MLP neurons of a small language model. Each row is named by its layer, matrix (gate and up: input weights) and neuron, and shows model dimensions 304-367. Each number is 200 + 30 x the weight over its row's rms, rounded and kept within 0 to 999. A neuron's up and down rows have the sign that makes its largest values positive.
After each neuron's rows, "fires on" lists the tokens most often at its 100 highest values on Wikipedia text that the model never trained on.

L2.gate1110,199,257,200,204,176,220,192,160,240,180,223,162,147,237,243,200,225,179,198,165,173,188,221,245,184,199,156,201,207,208,164,147,192,198,200,226,174,228,139,228,239,175,235,204,266,221,169,200,159,220,121,220,204,178,173,196,196,264,186,159,219,213,209,208
L2.up1110,236,164,200,178,196,260,187,228,162,230,238,174,189,207,150,220,157,208,243,219,185,206,203,246,215,188,188,174,170,153,196,150,176,223,206,162,213,142,182,208,196,161,208,205,197,211,221,247,183,238,146,181,236,139,168,179,188,184,205,212,206,166,189,199
fires on: ".", "-", "/", "&", " |"

L2.gate373,192,221,212,169,156,223,200,185,260,215,154,236,201,233,193,200,174,227,174,173,227,187,163,231,152,217,201,188,200,220,168,177,210,180,181,199,206,164,178,155,181,186,204,189,226,175,218,163,241,242,183,162,174,194,167,185,230,208,165,189,213,214,204,168
L2.up373,157,225,210,213,173,183,178,201,173,145,253,195,182,216,121,217,244,159,212,179,205,170,185,218,208,196,215,187,168,182,223,200,185,195,194,176,162,187,227,179,229,207,136,197,226,202,182,166,216,179,238,178,192,216,252,181,225,171,232,110,185,216,234,183
fires on: "-", "."

L2.gate2927,178,184,200,173,217,244,226,205,217,181,205,196,184,176,202,196,174,202,217,185,214,176,251,245,238,206,153,194,197,211,180,180,180,228,257,191,195,270,161,203,195,186,230,183,237,161,160,234,208,231,144,187,159,173,197,202,186,197,222,144,249,215,211,216
L2.up2927,236,182,170,194,187,216,202,224,169,169,195,163,193,225,237,258,217,200,173,175,234,204,225,171,212,147,212,182,180,251,206,234,179,186,159,234,187,197,182,203,183,227,208,228,204,207,196,219,211,243,187,192,181,215,218,128,178,164,219,170,232,281,197,246
fires on: "'", "'s", "/", "-", ")"

L2.gate942,231,165,173,195,200,181,169,206,193,167,198,215,151,202,164,172,217,187,182,197,220,140,164,178,209,204,188,193,189,270,152,204,244,205,220,224,208,105,261,183,294,189,194,210,208,209,226,150,217,217,186,219,228,257,207,167,208,225,160,188,168,230,200,207
L2.up942,197,176,208,229,232,250,194,174,189,216,200,192,216,217,168,219,224,231,141,173,237,169,212,158,193,225,212,212,170,214,236,259,192,217,193,208,179,169,214,201,220,229,155,231,179,198,191,206,140,205,186,184,207,158,170,215,227,196,244,143,216,283,262,145
fires on: " Der", "-", " la", " little", " der", " El"

L2.gate2990,162,241,157,209,173,199,240,202,220,193,189,170,219,229,214,216,186,147,176,210,175,198,229,183,158,122,186,217,213,183,223,188,209,164,153,248,176,270,197,188,173,218,191,247,215,173,171,186,235,224,249,211,159,177,193,179,191,229,162,211,209,223,228,173
L2.up2990,225,241,203,185,208,194,209,174,196,210,189,231,182,152,207,216,214,214,196,188,208,209,201,230,149,257,177,239,208,195,185,203,192,176,157,186,216,228,185,230,210,226,173,152,225,220,186,211,209,198,165,237,158,219,214,184,220,184,192,180,184,140,244,214
fires on: " well", " but", " until", "."

L2.gate1946,229,261,191,171,218,227,198,194,241,213,229,172,264,238,180,218,177,202,125,208,209,237,201,214,183,188,178,185,227,222,238,190,245,220,150,222,249,171,159,170,199,229,206,203,192,195,171,251,186,212,231,187,244,186,243,236,174,197,169,126,171,207,114,190
L2.up1946,163,221,210,162,192,223,188,155,196,154,186,217,191,242,174,156,182,221,212,173,184,187,185,239,174,221,236,265,198,161,205,176,225,196,220,198,143,206,218,170,232,208,181,147,188,211,190,165,178,268,214,206,201,206,264,255,192,153,170,198,157,223,203,169
fires on: " of", " the", " &", "-"

L2.gate1569,135,169,219,206,224,179,232,210,229,219,188,180,239,164,197,170,229,177,184,217,185,231,163,172,186,215,216,171,213,211,211,276,200,205,196,180,227,155,193,232,184,171,190,178,175,267,201,145,226,124,232,198,195,187,212,222,191,182,168,230,236,170,235,217
L2.up1569,222,193,216,184,251,191,240,217,224,214,187,172,201,198,193,159,207,186,199,228,188,206,207,175,252,194,173,188,195,212,190,221,223,195,170,208,166,208,190,207,196,162,245,153,246,166,170,192,259,152,210,232,230,234,201,172,173,215,196,233,202,181,187,203
fires on: "==", " =="

L2.gate2759,212,208,197,223,194,265,211,161,182,214,255,149,197,190,203,212,165,218,184,208,104,171,179,211,208,208,217,208,151,216,165,196,254,194,179,155,201,176,200,216,212,190,239,189,234,201,243,255,207,188,209,188,222,189,203,136,203,161,195,191,165,207,211,200
L2.up2759,266,195,122,189,228,199,180,180,179,239,287,166,230,208,260,145,171,239,230,206,221,176,184,221,161,235,198,184,155,224,233,223,192,206,225,195,242,123,183,212,171,163,251,215,244,218,210,255,202,208,195,154,146,210,240,175,174,198,172,178,256,186,182,187
fires on: " (", "'", ".", "'s", "&", "–"

L2.gate2353,194,201,169,255,180,187,264,208,249,221,198,179,207,192,215,199,230,212,166,191,190,228,172,143,180,131,213,209,207,169,218,208,226,167,217,204,191,205,224,203,160,153,190,189,185,214,187,138,193,192,288,226,214,232,217,210,169,170,182,192,194,259,195,193
L2.up2353,166,173,259,205,216,189,154,170,249,196,205,155,168,166,196,209,133,196,178,211,173,177,288,194,161,182,114,168,190,223,152,184,226,194,210,218,196,219,207,218,160,239,212,189,204,160,205,226,211,171,206,206,207,181,156,231,189,180,155,188,244,126,177,181
fires on: "==", " ==", "."

L2.gate301,181,230,185,148,128,232,222,227,286,189,175,219,276,210,200,201,215,185,204,172,194,219,250,188,168,175,202,206,213,193,239,158,164,188,143,195,192,213,201,191,140,191,194,175,246,160,193,160,220,221,215,226,214,242,255,188,192,236,217,238,194,200,156,166
L2.up301,160,151,277,215,193,220,207,161,160,169,179,166,175,159,201,149,194,187,188,208,285,177,198,232,220,173,215,212,206,186,181,183,210,228,221,206,197,199,224,181,214,189,165,247,209,189,239,218,201,158,204,157,199,216,162,166,281,214,135,184,193,255,255,203
fires on: "."